config.toml
num_attention_heads = 3
hidden_act = "tanh_gelu"
attn_scale = 0.125
init_std_qkv = 0.0361
schedule = "wsd"
final_lr_fraction = 0.0
batch_tokens = [16384, 32768, 49152]
doc_mask = true
train_tokens = 234900000
max_steps = 7774
dataset = "wikipedia_en"
MLP neurons of a small language model. Each row is named by its layer, matrix (up: input weights; down: output weights) and neuron, and shows model dimensions 96-191. Each number is 500 + 25 x the weight over its row's rms, rounded and kept within 0 to 999. Numbers have three digits each.
After each neuron's rows, "fires before" lists the tokens most often just after its 100 highest values on Wikipedia text that the model never trained on. A number after a token or word is its count.

L3.up132:509478520499504493493519480449495496487459507512507511535532472481483473499478495526493474458454529478507499509516499491491508523519508492495488533562530453493550535516501555500526526486479493489475517532491489473485488540517533466509407498474507525528508515492518454522504503472561528462
L3.down132:516486495525509574515513507465516470520509480514486516488496522516524510499445496552435511497476512481501570493498480505515494535502473522517474503489507485483517497488513493563493477469498471501488513441478488493487500550492480489487467528548488482492494464519501546505512504496498488531
fires before: "\n" 92, "-" 8

L6.up304:498494504512529482517528480452458499469468498526478471474508527458471508502497494464504516495507479471492481525461497517511566470462503511475503502496471498526506526512531497563517478502522536480480517489497535491551514506496495483511487509496500491483479536496462541498537491486497544491
L6.down304:520456494452512492510484474511506493485519469497508507501518493533483487498441512505495493518481485474538487536499498519495518482511504510537503503453465500513504532466488465479456487554523548506520535504510530543516536487519515505464447513500501470526490512499489510512496464494549483525
fires before: "-" 34, "\n" 12, " /" 10, "ether" 8

L8.up685:483505481512543450521495494445517520496489507543514466497482518470505510535486492505527502487515535456484506544490503489544542477495481472477492538463544500511525496536484484478492468537496516508477530494536537501490551500485503487479526512507508465514453487551530492506495491511494568471
L8.down685:468471488512543490504460486447494485530471484476530520503540475527489525498493584470500469523489488482478556510542532482480523504517503534530506529472483464468513545518528524494455465517517514515478527493496491508526525487484469490512547504525500467496471495482488507532514465493499471482
fires before: "\n" 33, "-" 18, "ons" 6, "om" 4

L3.up532:514467533523505527484484399496514475513509510470478534489489528482501503523499474524501512486510515455518505521536491503497478476486513456496510507485524476446533453517478455512507489485544495501488516481574492500498510543551517540451502505526490533529501475509527479494520513491518453517
L3.down532:500485498536524514483476486506464503522449480494540529519495455502497475488424540527527520464506517494507469508511503481486487502495486513465483505492531492511508483523478516492481481475488529494463516549506492508500510546517522510514470477546526476494495548514516513496530466533544470497
fires before: " |" 28, "." 20, "″" 9, " the" 6, "ments" 4

L3.up252:511526545532490471495524503518474435508491531488467510574446501475528504509438472540489536487478509508474489467479537536503504526484497528558532465489518457478505505505514428493532506486489511490497476491500486482479514526538485517516480552512530529529489465509496493505528449494528488512
L3.down252:554505516513511587445509449485531512530516538514545568546518486489463511517531462482485502476466473501558460465449500497522509511505520520491524501504528534493533492518471491506487468478495490489496572488462503481516548544524515542467519488516500489497518499493528482524526478499486483507
fires before: "-" 36, "\n" 30, " a" 6, " an" 5

L4.up5:494499465528545520515479485534498481504517507474514498503504481478512471515490505465514505480497494480491531470538564481494530483453500494468479451532456549492548538517480525512448519512517540533485476484501514549460489490482490495504463527483484482491446516498540519501466486467506523534
L4.down5:501522483508496483498491489490511480500550503505521518484493498545499494496478539518511504484468488477487522475497522510488529449497507516494470481551442538509534524505520498507477536505556546543492478484495518527456497500515468507495500485495483489510463522496533511494478476471521495509
fires before: "==" 37, "The" 13, "===" 13, "In" 9, "A" 4

L3.up324:505469492469500483519491519531458496479521546535479502508475497495554493523481542486524486492482572500487515518492552508475510518499505550518514478544471493510515461487511534489522486481471505444511496509462480512456505524483529498468472504494486504527495507541488496531504488437525495454
L3.down324:478532484566510521488521477452513518508510493507527504473538519512499473519510550488486537517438516488534455550496471490542475489523482503489531500543532504467499513470479475504494489482488562527520543471472494452501514558466468469487490490531508529488478520497491464516485513489507500504
fires before: "-" 75, "\n" 25

L4.up461:482497468535523495527478493545492484513534504480531511511497475479495478530493507481506499470498492483491516464526556485498526479460481504471455450503455540507565522501482513509457531504521535529488483488498516543465489490481492481512459506490498474496445530500545532509463490480501519533
L4.down461:481527485538503502483488489509506483487537511527515507495492510529496492508475525497504521491481498477496532495514538494481534461486498497494484487558452550504530514535519497523459529510520537526481453473486513540476482508512462495511500501488493500507438525484531529503473468461516510508
fires before: "==" 36, "===" 16, "The" 13, "In" 8

L8.up380:462521499534526486553501512509507461508476500420516480486470503512491486511544522481523472529502508480491497449464507506482481539474518518503524480497452526513489506514500490470522535461526514472464459502512527462483482529494488498521463474491558496550546482488493486498506534486519482472
L8.down380:505493522477504472491490503458497499487495523502506504490493477441523521496518474487460487502505501464513501531486494502484454493500513494506560491481467480490527539494539532460493515455500509500493464511486550482501500472466517515539481508476483506426488480492540483493505476491487474492
fires before: " |" 35, "d" 4, "reland" 4, " " 4, "b" 4

L4.up428:497501520524546496557508538503473495467485491494516538503510498523487452505498481464563477502473487546522492484516476515478505530530505486495470487521518463470501508518524513539462511473496492507488497497467500512560476483518434489505479508489519531467500526464495518457519507477515486467
L4.down428:483493471498525510533498515480505507530517472471505467554504505495489505568476511487487541511489495535534521469518494492499526527525491532509530442488533504493480507501509555524548514533452508511482486467516490499512522499519469480493463470497500467500529486467468526475449540482516510460
fires before: "," 76, " |" 4

L6.up372:553509450500488489493471469498477510496498493475504569488516515516479510491523535444487461457476503498440496542514497515500478526511470510517538499537493512468496511479455475530525495465488497458469518456488529528529525495476482537506493542471510486453467564481490485468494517502535483459
L6.down372:479506483485507515473500457493477536515498435488529504497488529488498498493505492514508506516471480505479522532558489489510511473502484557465453507529512516454503529498502499485515514509449508519510499493492477491461487507571466522512485559528468500505508482504514493528525492500510539538
fires before: " as" 24, ":" 8, " by" 8, " for" 7, "p" 4

L8.up329:513540533501583503534495485469531512526485552484515467503485488476520495495490533503472530496495471533532499419517485499517566483449485492512501570510499465496481538474475515512503502467511520503477537503510500488512490519489487461486505489522516448533461527516479494489478517498467501547
L8.down329:537504481485540538510504510444524478503492493525518497486490468504480499494495530480489521506441521510477491501465497502514520486497483494492470463488479515529533542483493469511488510503484533532543522542479514500524538510516505493514485492501507515520498521480499510520488492517513500487
fires before: "\n" 50, "|" 33

L2.up696:524461450463520514472500504490497513543490514482501498541523496516487486461513542491501463476489484501501534497511479523492499479503508505532475542477490418511510495534526512504470487502511472456524501499510546471513450447524524524498494502496443486510514496470525477524433504492525578511
L2.down696:521495472522577493486505482489486522508500532491495534492532471535445473503502537476489503491524474489496503481463479503504595495489492520520488455471504473530480492519489503494497487510500514483498498513515523493498503517478499472461480510488472520522519522515488511531507524529506520485
fires before: " |" 26, "5" 11, "8" 6, "4" 5, "6" 5, "0" 5

L4.up578:471550518513474493488497464488496482510524484497515469504491543517483478480498515506487547483484479512502465478499548454523471496496513497484501505489429500428457502514552472481526476465494540501474520477513435470524526503505516486478502539511495515463541501493524502492524498477511506538
L4.down578:529468509474500486494514506513479472527499471568474553526506478498516518530481490464482483473517493515463530502524483523505494510502487455514491521503536479531503511505460492516471534514544494538492506516498508522478509495473477469483476500531552493521508492503504504506505499499471467474
fires before: "\n" 61, "-" 5

L8.up145:480504507506530545514504502518507461483493524448506495481478479498542501504485528459499497450479485502514496532514495513544489535544506546451446501488478470460512491505544516527511538489527512504476516479471485493474509514473527519523500517503505472451549479511487511518520503476511489517
L8.down145:529514436522556502482488483487503502496550475504498513448454510509496486500516518475458513520513536483497510508486488502524481527518496521510502490527489487487504500490526504491441441532533550496546513460456516514480524494501548524493480503527492481511464491523462484516525532499519465509
fires before: "\n" 96

L4.up765:512473469494535503498490478474510490472509513454480496479496440519548496482481543515517493523509494502501526573507487490512481499483555482515532477527502535510530466531486518511538503505451520430502502552536518492524456527532453463488479498490521484472496496498513505473506555458498465495
L4.down765:473505461513512532444498476471452520525485509453482479522485524480495504529505525476459514540456463474497495484509517530527478469488483539490499500499494520499455480498525494506518485514489545506521486527521484481490490518489544503519481518513526459451526530502452511451495535525514497458
fires before: " |" 85

L2.up385:423525491507547452495479532503487520505492505501497517498507495471542484483533522493492513472461491526506550492507529507456508498500523486486529492547507541477492494534548472524484478480489477471471517486484450547490516488520463489511492514498469518503501540495521509473538538517479501490
L2.down385:522518531484494553500508491519472499483500492473502518477463489515434531485478480466499509562498549510511483436474480530489497477501509510521529469497447483517488533473478509452518484508479492478514496522486533497502478508466510527504497493491526488505487511481470467519467467503484497531
fires before: " |" 29, " of" 12, "fl" 5, " (" 5, "lands" 5, "'s" 4

L3.up464:503555494475482505484518502497500473496479488517532465555516476538474504502510539489509434507507558475524494458548469503487509461474474496506492528512460491489510503524478501457528535493476514519451525480489515464501517505475454508521468509460495555502492517501506506521509468490490452472
L3.down464:488534532495524475521448458485540505509546523501513497479470477484476498514467508475469510523480508515499511488508528539535507503490509476491496492499431527470525500449499487530483497454535506555494479505507501490492497482508473444527521502509513541494508467501501475504488471488513507466
fires before: "\n" 89

L4.up158:485485492512526476530467511489515509509497478448480509552459495514492511531510521494511508494516522518525464531497502510525508501512496488451489532481518465523544520522495484531480511474570532461498521512482540490511549499503509522502477453490507519496519511472552434515473494490511546513
L4.down158:478506466462551505465476505509501532465553473503481499504517553508492462497540487506538516507527496452523539494523515525471513503532495532499494475495522511500497521543455560482495478503494540511532507540528528476508528516511481503476520513477479487511469487508482459511489500475478508521
fires before: "\n" 55, " " 9, " 2" 6, " 0" 5

L8.up453:485522452479488520497523482487571461533531528507523543522515495500493518487514528510522472517491487509501477496530490550510515492491496549495493476514459525506494518494512511522484454491507509448512501488503533499507529535492487522495494485510523477486532514522445499497497510467474532482
L8.down453:496455494486470478488510507487488508507542502506561479497501514522474458513478457489546482476474509515468543496503499519499513489501533508508480477490450471509453505525508508464526504470510522527479469484484480501476530487539510506501501508505563472550484521461463523500541485480548468486
fires before: " |" 36, ")" 13, " round" 10, " medal" 4, " by" 4

L6.up473:526546513505511573501517481525483451477496463485500475497492495541513490464515465473483493538499466523530512523506511488474536522481498513514499523488536512481505521486495488491516476503537535503437492501484512510499494461523533479470516509502510515457468540516508502471525470535486519472
L6.down473:476480485470504502514480539432508510504501521485501535515525498523517454526483504486501506509508460496448537507502469514515526499494522491533533516495485480503481497488509530526509480548493512489510462523518528464533494495517477454506497516498513513520524524536538514479473503453496500516
fires before: "\n" 54, "er" 4

L4.up714:499566545475497502520502521502503519460485507495485484534521521488500517453527493498478467485524489510503518463465487506536489510511535520514514503513492474462496486452490512466502492511540494531526459468492528539510529505493459504493487536490499487482517486507574507546487481533503487459
L4.down714:499509489507500521510556491464529516482520534519521508478440504534535493556507437527500468531495486463538526504500455477486494522496516504497506502476471488502496523510482493528498569498499536482485493497510508513508503499524489488520537489518485496521512488495484507495495492512435479516
fires before: "\n" 34, "all" 7, "G" 5, "A" 4, "M" 4

L4.up545:503462536512507523509542480539535469484503484481500473530508506504544469495519522489536511529486506457505485487491504444475507531506503473506524515503485501512570497501526490485473512494488479466499488490491518490498472498537527515493485512504490447459517531526508470518517455516543469524
L4.down545:531461484492512544483519497487484485473507499521517495501584487476473468470498517526493527522521490530519506527519507516459495498554508472528454518477495529483515483502505513505506511477511536526488526538512485512482512461443475529497479488483470486519523492532516540456554516508544513541
fires before: "\n" 52, " |" 6, " of" 5

L4.up89:491463522473551486521482474512508485527514508491520487503474467524497499513474516464507473496503569536476507449527498461520495501518467532511528466541527509513495490508500498482516517497485523508429498491491528488477527515515529525497527518522519523477494491494516508484499484479503472465
L4.down89:507471497522529515514508513503467529514510524497469528476530517456444509490525514496477500502477510487514480504479490517508496462489512489545528542498470492509529504496485501518520454530497518492531483484462483476508493491490496537512549512521493470508539548545485508520531477498491488493
fires before: "\n" 37, "-" 7, "op" 5, " the" 4, "." 4, "on" 4

L8.up68:464480488483499486488546505447490502478434535494474534500465529465516556547478494503477497533499527522466494488493489551480481503495509486510489475536508481491466528495522476512500483513489540495485509484507513507450480547521478498509532470494477507555494470486498510475471453513484544471
L8.down68:540478510489509504474470510491473492456487500569514507481512486488521481496498488550488494496486520477501527514478485470495524537516513510507529519483512486477453494494480529519485542543448525462451526492499520530533538475492515498482506513498478511503468513457490486503499503508460510500
fires before: " to" 13, " as" 13, " by" 8, " for" 7, " was" 5, "ences" 4

L8.up79:480589499483506474520528519520497511518544534454498474506487503502513492498557515492497475503517461481470480431532458492578498522504508504497494513508481525473506535528488477493470488487490449530521487479476489490502517539489469478507453487522496499497459498504549504494470493525444489515
L8.down79:516490501492486490515513521512541526509478518517533492504471483482521504495488479509510494493511477545526494512505478508529502465487518483461462463486446480506486514521490500484499485521535519556518480509484548531475495507477479484484453503459494503498492528501500491522522485512568485498
fires before: "\n" 56, " |" 11

L3.up683:550484507507464548497543506507538490545543534475499505464472489522484483506516460477520525485494463502525500490527462498492495487442510500512514497498458464483511512515493499512477481505497512498503488506493486504513553479516513436451492533459520484553469527547486460515470514465478543497
L3.down683:546495474496480516502498498520447493484502476444527501493509527453482522485515471538521519508509479505502459492537448504496490434492515504523509461483447489469494519487550488505471508462520475494502490518513484494511531520499511508443506517544495482513511540491450545543529482493506455534
fires before: " |" 66

L3.up346:515488506531485512454512524499486454527465559511483504539497499492532467551496495508535552508515488520501482508505518473466491479473475471520504534463515533519521522503516444491497492476515500499521481502506493503453479494450493556543495542480472507450461503488500494500529460491488459497
L3.down346:502487497489500511516540547485511466522448518474506496475541487505534522534495530452497477513535482518516520492537488557458499514504497468526469462500491508508485513489486495554501496494502464533518426516478500495484488490465502487527495512489471504476446474501548488514550493493515529499
fires before: "=" 28, "===" 10, "M" 8, "The" 4, "A" 4, "==" 4

L2.up619:486487502491463489465528487491506512501502468481509477506462494528525462478486511488481514499511472517520489440531480439516505462467529517481500496478508481519539570516518482517532500446504538497473508498477496475509507516520517499498532495581541497551511522458474499491498527506524495470
L2.down619:506485521495524508466474502544512531460493455481505560464478482538469497499499492481523484498527499496485497483509486528525522509460478498507534460538511464528480509444507471525530541508458512458473532495453475480476500529463520519475468510483496496516448517449477490533535487502507497494
fires before: " |" 31, "%" 27, "ence" 5

L6.up472:504535491485529516471500547524473516487508521450474486508467533497491507489510522479491531481571513506480478436531521515489515470505496525532459520492492508454485516475532489459513487504521465508521532473473498503489482477504481516488481476475488483483512461482545525477499464486484458482
L6.down472:532493523523494478495495524470483517516475471490493551499526475495530493515489473502471467490482506444520485530480504509510507487492504470484530511533453524487501490469523521522470461480517533511515463523496471470511532496487505482456522496526469539502517518532442504566498501537522516507
fires before: "==" 33, "The" 22, "===" 9, "A" 6, "In" 5

L6.up74:488516500455540485519498487467487529479500526473496432497543512430502519509522527496494475507504473531510477538476509511518529491512483502496490513458495511497553556506471484458519531509531519464499513503498473498551543457479451499511517461444526519522493497469538497537499520477498482458
L6.down74:557498495508450506458543473478478509484494458463520497461506544589493490516489516526522490444477501453495527519507487523490453521487517488525508506527522468504500469465478483539488497480484498519477507490483524506543517500528530515533528513518502521500487489477505519493439515501502478495
fires before: "\n" 54, "ons" 4

L4.up367:487486505511549465552526506477532520450506471464493490513481522486465530462471522542461496511483465504501492503484506494528514542523476489550506474524493491500496498482491496466433472472489528502453521487502517514493490530560464492491518467509521457500531540438502486485577519505467463504
L4.down367:483498481436453493486444494492502544473477526536507510501493483543491499525526527523485478495487481523477559493514473545501471511514477486505527504473521508509456479492470523494520500522487497546485535505508503505516493515513486547495485481504497495517482515532500558544501490472507473531
fires before: "\n" 65

L6.up112:492531499508531471508471481528548486546483533485499472513493473505494473493472516491501534498516483496527526527505499492467559461477490490480503476534491493513508517503494461485514549541480524562488476493469496493472526502461451505499505531513512508542492506506535486495451473535500527531
L6.down112:485522455530507505504483528458513485497498515554505537460517526502501475518508507482487449474490512510510524530503488513522515507489502502494522527502512516479547488471507509550510503495580483517531494484509505494461482488492508480521505518477462426508479488479496503426481485516505517506
fires before: "==" 23, "===" 22, "The" 6, "|" 4, "In" 4

L3.up754:509538489528493522504548485520521485481514514542475490529524485474508511521515476511535521481493503495501482522547509538509484562526500506550521534543500500490493558496480524468522449519489523485512483546482481483500503524458523509497479528489503453493456535511474478490554494536499522498
L3.down754:539454548452554520482496491512519532486523484553506517508492481492490462492479492504458499514503510528487502490481520541451495468505543502520464484483480512519512459479508489472495465497497533492482513504523533557496500482514510468539512500521492536497523479509516498494498473516475503518
fires before: "\n" 50, "ly" 4

L6.up505:441538522490544466493446550497513519511512520532501514493529516485523472493503524525480501487510495483461481499509505487496513476488490487515560569493480493502523473491474492546550490458562484475462497499486476466505460474514527513512494488536481523530518501473503473529500495499506514499
L6.down505:544537501513517536500525464475506532496495475470503533496499492492501499492506514431465484528454503510492492529504481459499530498504484499474491473514472491514472533462491505482462489554464466550512512447512505448481476549494526489496472504560536493460494506502479489531516498475475441500
fires before: "\n" 26, " the" 10, "-" 8, "ast" 4, "ff" 4, "ated" 4

L6.up469:460480473504489484523490567507507503514503532499556530521487473509559483501500514489505506467475465457505495502508508497521523526524501522443519478506460523498508506530503501536485457488488546505475491500500532513521492491521472471502496566466533521481502488513482514509536498513518519496
L6.down469:482488445528537503499507486534498498512519435491497494495500529504479484508519463489520525482483426470505495495461476501493509464518497527471522467497520494472502499523508470481472522535500536537531476481497569478523479517490481541489492486533503529463511528483466537499519525513468510499
fires before: "." 23, "," 21, "\n" 8, " and" 8, "'s" 4, ")" 4

L2.up702:524530488472482464463506496502502482440495469460499493484477496504554492525508494525484483477538516490487528516517448481489498500522514541496507470538540517523524473545551477438491509515507495463499530505506525551519539473543499492454470472500491476504521504531509495525475491516522499472
L2.down702:516462510528506474509520527482553489467521507522494504484455506546501548505519493488476509507518493483499483470478473487484493466508519511443469510504524500548470503493547520512465501495474500503528471518488474523497523470490477491467499498533498460545494500506546444512507511502495519521
fires before: " a" 27, " the" 14, " an" 13, " well" 7

L2.up28:514465502514496536512518509509547524528479521514498488500496480507501501489495477457485501518506478460536489507532498467514494563525505513478523499472473463476506493435502535529502572530522505522458527520503481454500504490510477538497474537466508529541535508501532479531499512546487525489
L2.down28:475492494500484502471495494490439531465548472490458523509489525496521476492443507529518496545479509511536516512526510515497538476486478497535513536508515474513489517557505496503479514488543493468496450471420497514490522496476549484511490493502523504475495503483521510511516476470547488488
fires before: "\n" 54

L6.up59:474537490471497503520487510511503501499501523524477508499491524484499486477482461513504507494472502437512541520512524499539549472515470484521437522526504504471476487524492506554529471523518494498465585486524503456501465519512476505501473516487515510497502499479477493543485497560543500499
L6.down59:496481491502449504504501482496501564514470518458490512475530515517464525478513537508485500513450515481505531477488504501481480531495501479475499495501483529554522498535482479492482488507518468494532592497501527503480440529529447534514442495494538560491549532490514495507541477514476522520
fires before: "\n" 64, "ey" 6, "ie" 5, "ace" 5

L6.up89:559475495480508479530513471525526501523504525491467470478473518498508549456564482455549480463537466509514462519572474540494497544518474489465493494531482491483529496464495489480503508488526488509488529501487504481489500494523505515518534462494511490541514511526496487534474472492490499520
L6.down89:469516461502494500472556486463476552523505471492506486496532532485498507517509502490483528472485518492546531559451494488500517500473521537533499480478499522503467527489495480517478483467483539524483497477470489497459450489515518488476468519480483490481501445434493530497462498491554526463
fires before: " that" 19, " the" 12, " \"" 8, " as" 8, " he" 5, "," 5

L6.up171:499507465553498481475495496499510496494531519505518495512489476515502465500511529498521503490489502470491536479523549471484519472491502498482478493549465556509533517517501497505468515493515531539471496481485499548475476511510480510505511495482526496488446519520533506489463483469509535528
L6.down171:473510463502473460496506497496509503509520492514500499500479497530483499529519541522511512487481492479467530500490486524459505499502499500497486500522462548500529510498509498521493518508533523508482479482466494519435489491524464492526498503492504502527433521458500537517476501476497504500
fires before: "==" 31, "===" 18, "The" 10, "In" 6, "|" 4, "\n" 4

L3.up69:489507508534523530452501536501503481515510510491511480533513466482521497479494459504517543539466544478511519542528471480465498488512507520480509506486498522516527514478472450515534502495530516477486467485491487497433532499517533550492521522481479484516485505475483473460503486555475479462
L3.down69:510484514541515437525484520498509495467523528550519458501501487491481514445468497518506486549478504489517542472498485513508514494478503461517452483480492463497513503514482485537521522484535477537473498487501480495500511450496478521541520472526468497519531478520515507522526511532497492443
fires before: "\n" 47, "-" 8, "ast" 8, "m" 5

L4.up378:501485502486500502527513516517467472530457528520485475534518489495542517492499482484492494465541507522472521480497515507471499527438475458508502475494527527556526509518521502500530506449535529519500510510464530543492491534511515519548474501519493479465489459516485494504528520468483530531
L4.down378:505485490518509485500516499498524522541506470506495480507481458446541513490499536535477502445485465467483473511523463474533507493503537473487517482502485502508492526544538514498457487516519515506471466490476463504500529514479501504504518506544484537535487502522506502463480500488470481491
fires before: "=" 21, "===" 17, "==" 13, "M" 4

L4.up181:482483525526514488505482462496512464471489484467518540538483492510464502487463512505520538483485503496462510463504519524475563513491505543471483494503491466519533494498478491487522506488503486493510507510475516506491540543521474497476488557529520518520471526510483492486492428467545506486
L4.down181:506508493478480506471504493480485514530496501557533500528482495506477505525495472507451452510499528498487511490505505479517499510516439529537527513507519447470481533485541537521503469485491481516516476488469511534514473485489477529538535466487496468500538460499499519548531499507523508483
fires before: "\n" 24, " -" 21, " 0" 7, " M" 4

L4.up457:470542484502533478517491476486487534495505522515459490485543473507499508492465465497535507510431497542520508497495489513465464513471464511500479515469496489473534492508499500542567496477519556480519516514519492468468475514483502531533493472487503489514492471482521539498516486474494520529
L4.down457:491467518516527534494577433517509539510509480466531518472510492433510534497528464496437534473507491495505477507501519499517500514445483537501527522478501505467520522497507467513475504480516483444522529495500483451486522478487460497533466499524505510510499494492496495457470522469551519514
fires before: "-" 20, "\n" 18, "ing" 11, " to" 6

L6.up560:505490508486515525475505505504546458523497452522502470505534489495491547499527515472478475491479505491491524498502540468488527541504499482527478461491512488511496517427501458549492468486491466480490486481468454516517489518510501462444529534493516480520494524580505506523467494457488466476
L6.down560:476461513469509487492481511462529521489468461516468509514490471490473533524519499500464459468506538465532491552519440485478479494538510550496497527497496489513498555490534531521503462501462476479516480502495485501495512490519473480472511496495489504510499533514446494493512530480520512493
fires before: " by" 20, " in" 19, " the" 6, " on" 6, " as" 5, " after" 4

L3.up748:511446493512497484452484467475514496466501483453486478497501485489553503517444502503495480553471537502504523487499557529493525460509535486537496520507538493495504482504475535495470542506526507501484491511478501508467491489476504517523512551452504516507490521523495488521509507448466521496
L3.down748:484513534472497516498501509493526515455521502478478523524518449490543487504532496484503454556506452511495543516541468507540495503506513482533429483506523506503517484547480500505493529482533503513477466516458486505511532497501515530508458499484508537490528499506453512464518497509504491474
fires before: "\n" 58, "==" 8, "B" 5, "American" 4

L3.up647:510518502455476548466465498513510506516490552462514466531509497507484478502508496490515498475532422481511520463532488473513528490483500505506483501510481553547485519478524474523537547471549486512482477511473494525446507520525493513468497510493473463537511468506522544481530504484470514544
L3.down647:459495433507519475534508527484522468549491545493472488511487478484495512461445468487470525504469480503452517514462496466531506521520474508492506481517507490523511515559510477488480501502506517504534513491509510458498514538473509516494486491457477496491521452511485473510505450496519503450
fires before: " a" 29, " an" 15, "===" 6, " the" 5, "ta" 5, "==" 4

L3.up592:519491450471507482499448499509458494550485483517518511516473510466466494495526457461500510486500505497527535508489488509486505522509569508523514498507548511491518495521474508532502464498510437478503496496476470513470471491483550491465525516536476474508502472526544506489520502470535528466
L3.down592:487463495456469459455487452514467510517476508524485523518522501528508500495517518503506513498534527530481523525465487520466516498489497507517506502517530474502520540520487509507488521528419527515460504470454525508482504482502480496459480509510487475510515488516486519500483504504517491480
fires before: "," 15, " that" 13, " to" 9, " on" 6, " in" 6, " with" 4

L6.up702:513528482460519499490515500447468477497502494519473516531481534542527494516506526465475485497475524474485501474482463512492483514568488501511531506541476547509504467517505461487492494487511492504482524583486496473542523518486528554507470509494491475523515496463508503511496485502511484480
L6.down702:501478432505551473490524518487484549518518507482495492516494463503539466471501519502550464483460502500502492511477492491557472525485490500486490483519469501507521482533479512521478473488506534538515495466487553499465515522531501510515485518538461515489494501483527482507477489519526506508
fires before: "\n" 91

L8.up584:469501537489526466497499465505523496515473449490523479528522477505483541502525510453496458476462492538499486554524517535487526495470511491528489471523498470517490572480480468518499474533494501478493476457456479483475469513472476503493488564507489517501472512585490517511478488473494503480
L8.down584:504468507490519453501524450497482517460477503508484492520507484514463513518529457532478516523484508490480525559481482484487526506488468540460467491492512444518534559472501515489507498515486523505505469448497493446511516491528465491502463517538512485563447536546454520529505531494531511505
fires before: "." 17, " by" 15, " to" 11, "," 9, " in" 6, " as" 5

L3.up587:479466520482533530498515527526501506490505494457478525572488509508525488501511497516497500515514493555501497471546528445513505501484501465522496495469481515504507477485478531465533497438524527516485472510546505498494527530459479494505445466458511484490487511496493469492516508457488501432
L3.down587:508496499506513477450504495501520531509493521540491457503514457504480489490507534510481459488487451499501475498508483510496480496517509490506525492502474483502453493521463517522476538469516498505456540483518481517517524508548516513515484522537491552523530528499459548516490488475500533453
fires before: "\n" 56, "American" 5

L3.up591:492498556470505491499485453518514491497511520509497537509487471501501479521540499490511530496517458498441502497476476445472483497502514494544496505535487508532532486519504536523505513486479493473482534536475530522503534449491513475481465471495501476530509528530505485523513530513484471521
L3.down591:492501484557448521458537447473493509512549512488464516491527531503504507519472505487511511468504494472482511529462500516503541510514518487562569490524509491509533516522503488524506527482498501516524524485484489500516541463525496452525504499474473510499472513484502489468516470506500495530
fires before: " a" 25, " an" 16, " the" 11

L6.up336:492490479526482473474493489493558489496488488569520461518509505457524523524448507506524519502518473495531502519486515512478527468482487483529455482480471573514497499499513490511485525531510498511497480525428499520497497500513489490484522546485499519551471504498518533456499471514493482475
L6.down336:479495485522482476493518544495516508500526519515491446487501469496508514520520489502515506509513497517506529493512511462479538492495493490514504515506472563485508524518524463530494498516537542469491492507515550509484473540505499521534505494516487500494497489457490503456462489496507469496
fires before: "==" 25, "===" 22, "=" 9, "In" 7, "The" 6, "|" 5

L4.up564:518543527498548526480503472481458529501477501514490545507485525520509505533494514466485511474511458483520480486474480465533522524470483553494523495551506508568535500495482519480516494508548514475499554490471513462458500493480512483488570482500495507495467475474529482470472461498503515523
L4.down564:480493463511538482494511482462497490511433527502532514531513512489485498521474526529493525464473507539511477494494510473544488496518471510451471472499496526498508543493517512480504457506496532523568516455493495469456512578532492459487481479537516489510490469492509481521516519483522457492
fires before: "-" 54, "\n" 39, "|" 4

L6.up391:476515476466467482473537496528500556475513515492487521500473494465540484481503552506519498502522536475525495535526513446485521522480464541526489464542529470483480477534507492532486487549507496486478544474495541475481514502487499508530503533485458497563498456493476518492483484487513453529
L6.down391:511504491483479508494478451488517521528487498488501525507477508467485509497511524532522542494503484512501476530446483456538494459498520536495526497503523489498503525545505502499465501504458509517496538525488486512476499478473422486423525512536485501520497492523487415507517496519513488480
fires before: "\n" 34, "-" 9, "|" 7

L4.up286:523493536521531529503495481475455485491470508503513508524501472483473486501459519509479495482484482520498458506509489494527545461521521476465511491528521510477503502480477435502465506520484526531484517499525499519537499524541518504508489529486537522489532464495472483503487486500495495493
L4.down286:511512493547491495495504477514514493488473479499530511479486504504498518496491481560510506509494553469489505478496503517510529516507460519512516515461481486501532566551501525488520470520437517465485463490448446483500503485504524524442505517522523501505503522538510508513569455484498473491
fires before: "\n" 54, "-" 15